config.yaml
norm_eps: 1e-05
parallel_block: false
batch_tokens: 16384
steps: 8814
MLP neurons of a small language model. Each row is named by its layer, matrix (gate and up: input weights) and neuron, and shows model dimensions 64-191. Each number is 128 + 32 x the weight over its row's rms, rounded and kept within 0 to 255. Numbers have three digits each. A neuron's up and down rows have the sign that makes its largest values positive.
After each neuron's rows, "fires after" lists the tokens most often just before its 100 highest values on Wikipedia text that the model never trained on; "fires on" lists the tokens most often at its 100 highest values on Wikipedia text that the model never trained on.

L6.gate97:117119111182145153109122133138123150112182132198178110160092107147170166145095120111112131147089112134087095169105174181120159090168066128110106147177088166066136096188084137135146091139107118136141122121159121154079122118063095159112137123095169070029036064093132091137157157140145197080167120199120170111161114110195116097099114081169135082073134130113115134104138147126106148095109
L6.up97:112122182129104132167124097177110125233098090154118125092100100123119166102110195077160117131099118044112110086068124112092112143161096122134111111214116192162148096110170177144141178197171110090099117147160115153155080102153139114111096129100148127119117106067077135152098160094099143139111169101142127099089178172150104144150121156125049107115113097136160074111133130118120178125131
fires after: " c", " C", " S", " s", " v"
fires on: "ol"

L3.gate254:182116097190174106155126092189146167115153149104082136163102114092079139087124132122098128195126118101162085091153102072135155122123094052151146158155115137125137120159096103112089114148059134161148153165083112173176124110118146107113161176080063130188115104117152115141132135095170112032130127109112124157148107158111067169136112158138160160156121147139115137122130097115043140095094
L3.up254:106193114142168032132166151106098127144167186156180182095097171089147138148154051113082130074162105154076138153108154106126147061139110133038102106151144134082180104166176146194093114164144082118142125153112129149107102132150120129135127090157148147117122131165153090124084165128200151128150158113125115125142149155137083147124116174111111093128123112151138131189123143130055160116089
fires after: " H", " e", " E", "e", "E", " h"
fires on: "ar", "e"

L6.gate501:108070149073100167107097098072135115132142122132179168104110125131116182137053103119170101137141140121165189085117128064150168119129111160078113118122087092087126154115090166177086144106108128059117063200150152138103140137096173108109082093149129170142178125157133082136109149100082130087115092174164143128106145117073184102114095164181136140099056192135154151115158130180101038122123
L6.up501:152117162137148173100122085132141140093154150131138148164108157167119085132135158074148134186142061071165147125152097131172157069150110140160098165138118166040133145124136130174146109155065120173165129151062135124147097138110107137122103170203108065160136063125140121126074153100103128082108102179119188072151140107109167156158153142121174156079156098157110113099185078123076125112171
fires after: " wh", " N", "ich", "a"
fires on: "i", "o", "an", "ol", "it", "ac"

L3.gate267:102063126145196157086107093130088099133139127089117159162157120119143127083184110123145132111168082120142151151177119127198148104105118108103136151075021124145104170119097078168123136141092141109161143154055149118086169167123135150115130102143148138186139098176130171138129171111163173123145105120138154142122144133172160106133150179146087123189119150095068148133139148150071104116143
L3.up267:151148178086136148147110107088105054139185126103130130189057178058140143108108150144164125140118114133190144180132196079174174112142152163127100190083125136067115152147116143133207122094054159119147163186115138164074141058105084138158160151195172115130103144120091117112142069074128146119155194164148134084150083121082134084171109167127118168114133090151135113145138168148151099161132
fires after: " wh"
fires on: "o", "ich", "i", "it"

L10.gate446:152147131101143134123126140143140090163123092112092128143132123092135182109114132138085129092142131119161147099120150133191095147137159129066057096094108141090113201143110130104138149178164157104139137112136117206181144136112105155135104176144095064061196064084141133078108177092129165109163103127083111130089144092070146175091088138118089183122135115103161130082089160066114060186162
L10.up446:130205076184168113144126106129121092184156076166035084178127139112162134164094135127158114102122130134160125119129198112131084130148188113082093121090129072143134080067153108103132145060168156102191137147101151117146093140150143142111120144159145141140116130097119125149158171120133129155130149138064131104100110200121143093094135193083113123144153129137113126117103160131089121112089
fires after: " ", " b", "j", " A"
fires on: "ra", "o", "a", "u", "us", "un"

L8.gate327:142153140121130193174102154107120104098094145096121079126157094173103127091088159146115093173213203111117098092143174171126116094067161102170143181131120090134120142107104089114189105086098110096175196178155124174139127132139148108118092114130148066139101149128137141142121094162122075108148129153105158139054116115083140129160118067220112128162141116142156145057157102146096144179146
L8.up327:127105103089124139105157099057081146158163191123084156093096084080132200111115119179132064143097177198139117104156108131165122126145096156177101121162061170168153131133143126113065073127084136073152124089049119153086116136118146161124102085130140084110142117178103108176134141156170058109108127162143139107123158127131107164092165135096106108033117094207077064117138128147143167097093
fires after: " M", " m", "M"
fires on: "ar", "an", "as"

L3.gate548:096112143138169111124129143122145163177082163106135054109176093177139099128075156156167129125122089071156120153078161126078097103164170131123044102092115145173116104104130140116151122164194155107115126099145121159191132117092099127183135148060146148108119129130055165203128133107156193095171098125098144127148130109138124128148070111139183111153139078079149125119059114090098136215124
L3.up548:135147179072135152124095058060107125118088154095154091074058143135076141150092140125115139187093115164133137142112154091147161136125091107164065138097080093134152074118160112190138105093120114141175097145095097177110078136120120090096084133172137184152093141096096141137137104114118098097182148175086138136118141095118096076088160142154102178133125154135161218109119113117125128181159
fires after: "-", "\n", "|", " |"
fires on: " T", " C", " D", " B", " P", "|"

L8.gate21:119173178095129157086133126138149137094153085123164109147101138135183107133139134175138140141117203139138134082089148122172133084087093191107093165120149121111140149147103121083107121124091144124123168094143146150140137162117147126103122139176153094048089104211145058147175152206160130079177109155113189080130132061134174138161142099146120153118089138163080159059100086087093163104104
L8.up21:109157116157116189150107153190085141160127089117146080096167053156109176129106159102125074108106146129108045199099147098052116153172156103102140152115139098156113079098142087153128117151098109134156188167116084141145102158136172171165104113121163123150088080122108107201187123180104127167136136165085121098082136114181102192115136131186133123098130089116106125100128202137195136096159
fires after: " s", " S", "S"
fires on: "p"

L6.gate172:155111182169112157166093120117150134084117092090181131146136059145097127091147162156140106140180148068144162087129165149109130150137089098159130127107103113069072182104077160088133106146143137112149134083171162154143103110129122188171089163126111127050181124155128151182130148139082119149154137122158167169105152059101167139069121131177126165153168134122141156079138107096056131162166
L6.up172:149110164112204122131169138095122218135119143111139100161131100103107174131095158151072088157112137145097211052122154145113091114154059128183061173120082115080155133121139064197122077117095033173178090124157117133124115073096115114090123108099094153153095083171121099142069119159136129118154136168130121090190153092126091113178134140165111121085154127155105145106180130128080085091138
fires after: " M", " m", "M"
fires on: "ar", "il", "an", "is", "al", "ac"

L2.gate457:142185082093178142124144097138132177165076148132111119177101170107110146124125115173133080155109152128122108115067117108180192149087139121145108117125107145092124102111135145067098106105127125113142153142106084156118134178128189076135142112191131081163151098096154095079165096126142122112151123151139125063124111103196063151112133136119095155096080114126125143234144177127112133111098
L2.up457:121148121101129125082122108198104176158151155130132101087029138074117123138162126134134116146110085137099156122117122166147197151141128070111149091181140128121101113094126064168103137102067171110178200162132102158110112143119148129145117059149102147097095115083089120108140106175151127087131158142153104121132082136138080167148121157135089149108189131134128113167187137168106149131075
fires after: " o", " se", " e", "e"
fires on: "ver", "as"

L10.gate32:101147108140142117121135132132115133137130171071154106193103138140111132145107193162108086114181172156132130113144172138174103124173118157098121197103134196142105185119103113140135107139124105064102149110168097157131093127153114178145094183123158109130221095133119091160096167095143121089100127104142142124134102169116127126110113116129137118148108121078070160105071148082102118118146
L10.up32:116134188147151155151139094074096183163150087113194104209090139137144130120120157093188135108143090168117142098134139126192147121206128097173130197133114144138132145143158107104147085160103123080166109150116174079114120091159103170099130138154079160118148118102146117173118131084056138089156106190127101123134107108125138143129142137081111171149132100147145076081107125109156123107206
fires after: " J", " ", "j", " L", "J", " Ch"
fires on: "o", "=", "a", "ra", "ou", "r"

L3.gate305:088129140163144133152169145120186119159085129137143145059112130069098156111117142134184120145152136106125130077126163117150179185095122126150111089129117108134087124130089088189098131117126143051122141145114144137142082112140157073136159122126085135085160105105101129117197083124140181115099131145167079046145144135105107166194120173159120094114096124120111106174058134100053136164117
L3.up305:107144162164169149130158067132082145129125093172135122115125135125124153119091179105123117074150159145094139106078082078118142119169103037099192077176145155086142049137116086163116088061173073128175082175160155175112107156112097165173178164122081131125107083073130104080126132108129122092138153169110130138212082128140127111103129125129066167099104129186124134100180118142114146077079
fires after: " se", " le", "e", " St", " de", "ro"
fires on: "ad", "as", "a", "at"

L2.gate28:132130092082067084124157101136053118096154134089088096116100152098100128117083150148111107163100154184173102117135107182149105096088185099085140101176106132110102070105132143104107187151163165150083069128094104133146121118118124159125124140140083166135146084160109129113134153129166113084100084121109132099134110153125070141111088115126097113052138096107123120200079157145155095143098
L2.up28:104145102066154115123118071165131059140119149103083104123106137070096113094104115168077086123100102173156085146112200151183134119083122094076181094166126089118090066051148110086163149116103115135103094086167149145160141162116157142153129081077130182131118090165107133135089190106108146115076095135155128093088094144169044190122139144117090105086135041118131126206163131141132102105128
fires after: " o", " 200", " 201", "f"
fires on: "ver", "6", "ric", "8", "7"

L11.gate123:087165140137100132115090111161113180117091123089197123158112131111069136180083111083098082175135172111117162168121145123138112110108074127149139133119150134114147119188180076097140129173155133070121109131137148150113090150131122178142097110118131071153094100161086049083129122098140168128138141164057225109153068143090172168192162129128084129089156123121090099092167098107147094126134
L11.up123:106190125153091116116112100157094128171174145114112118173109130217157197144080121129099066110092124107139175132151159145155102159152166127060071117078111080142154143193133138143108092176116170166116090138122112176130099214152167136172107112106125183184091125123152171136182154176132135125147134168108112113105124175132166158106097114096099152149168121105114117086135141131139139147123
fires after: " s", " S", " the", "ed", " m", " d"
fires on: "p", "c", "at", " re", " o", " ("

L9.gate486:116125186109129120115117194166146138121110085075180115120077124066183085118112138160108113146077126135151110111133161141096153138090094175115123104120122105138163144119107163109193139145158119145167125157116124190091120136131129136182106127131119104117148124111198126122142103134097187169196131090121148095098111046122146183175107109151099173139095122195135137158083078120153091134140
L9.up486:105170122097153116054107118117113155162087138126108100110134162128177140125132147148087148158111156143094086173085150163136076085153211145126136131136083150160159142143183105149116095206189108122117123177143106120161120153144135155095087113163109123134090173105156093098141137154097199149169170144059173143062122121133151177184069133095155120088113132114139120147131114108137165088098
fires after: " s", " d", " D", " the", "-", "h"
fires on: "ing", "ist", "p", " g", "ort", " th"

L11.gate90:123119146144157112121143178085155112134095110125153089111097156141059073192096165156113110136141207091178137113109167109129065130135118111173076152134126099067063131140157120113126087077134089122126121112253139102132165133137109169104128167145133164126150088161114114152090129116122148101089111142112110131102123135149132083163083141193119101121149080096196201115174182136133035133130
L11.up90:121116136096108090150109126099113075120098118072103134107107152133119130096094122120074102108099171195128094131089171070084142109156176160157043128128104177119071082102122108140110131118092116118142150146119134099140110088125071103145118076162177201156095125098045128110133163135158194134176130140091094181112154146139114152140100118191127158156173125112110146127133052136134115113103
fires after: " the", " a", " on", " of", " and", "-"
fires on: " C", " P", " B", " T", "C", " p"

L3.gate480:147164149104086143151176098139112087163123131103133139175065153078147149111105103169081104140147081078122167150128126125095148093154152098119105156103131145075145136210138129177127000118152119141094132060135140150124129083039144148152173146067066142102098113093176129117098102106204159055158100130094165185180115193144091096127116158183156144123126105108160134132160116101121115143110
L3.up480:133148072165137119169135150170148191075133102108125141185115166129130211120086159169094140155147115122088140121118126153154132085105168104142084135159137080085111110167139135164109073124139112099143095114088107123203064180087101131068122140141079094105090118149150094111113113139171170107134111108142111126127128118151173212140097152112182123134151077141136170205145153128092133164082
fires after: "r", " e", "e", " h", " se"
fires on: "le", "y", "ar", "r", "at"

L8.gate552:135098174100082138148132109145152129157114130162160074120123119136184096128118083108099095128176122108124150166080193095150104089150090077049085118077106183131187121128135118177141149113167168068095117203161099201195146109157156173083128209093124082114108129097110092108133099127178092114184118125074148129161189213100154117088106081104162160161140104146202107108127120133121093111162
L8.up552:124110158100134149106133036098154123135112072186080129144186114185145136145138080163116129159152146160152109133128105144049120092132125124071069132073097122088125137069103081116138099077148156110184063132102236165131112104129191148153112131131134090080054111119113128158185107110123098135157185068110088174120122107119115079125149165077103137128116116124157093124163155195131058159112
fires after: " b", " B", " m", " R", " M"
fires on: "as", "us", "o", "un", "on"

L2.gate235:104113121148148139121176255129149129149119142102125149073105136127115109139135126127111098137222188190071137107152151114171157145108149154077134125186128119186148138162107123134116122146172124176117159105119127148122074105155144126127144114126131075119129091122115076088208109155165142104071136088100129067134083171183080164116122141132148176116101097127068078186150128108139121153097
L2.up235:142111108197235071086112117115104154149128115098127159135130136097134134173162096149101136137166075147151107163167139132164140090084150128077109100113124084149099183171124074158151153128162139135155113158110100139135125151127201080134085096191123112130149120157176054101146134141126153130162168154121156127107093120134080144131120195132112100112112139113122126234121128139075150112053
fires after: " se", "o", "x", "9", "2", "le"
fires on: "as", "is", "0", "8"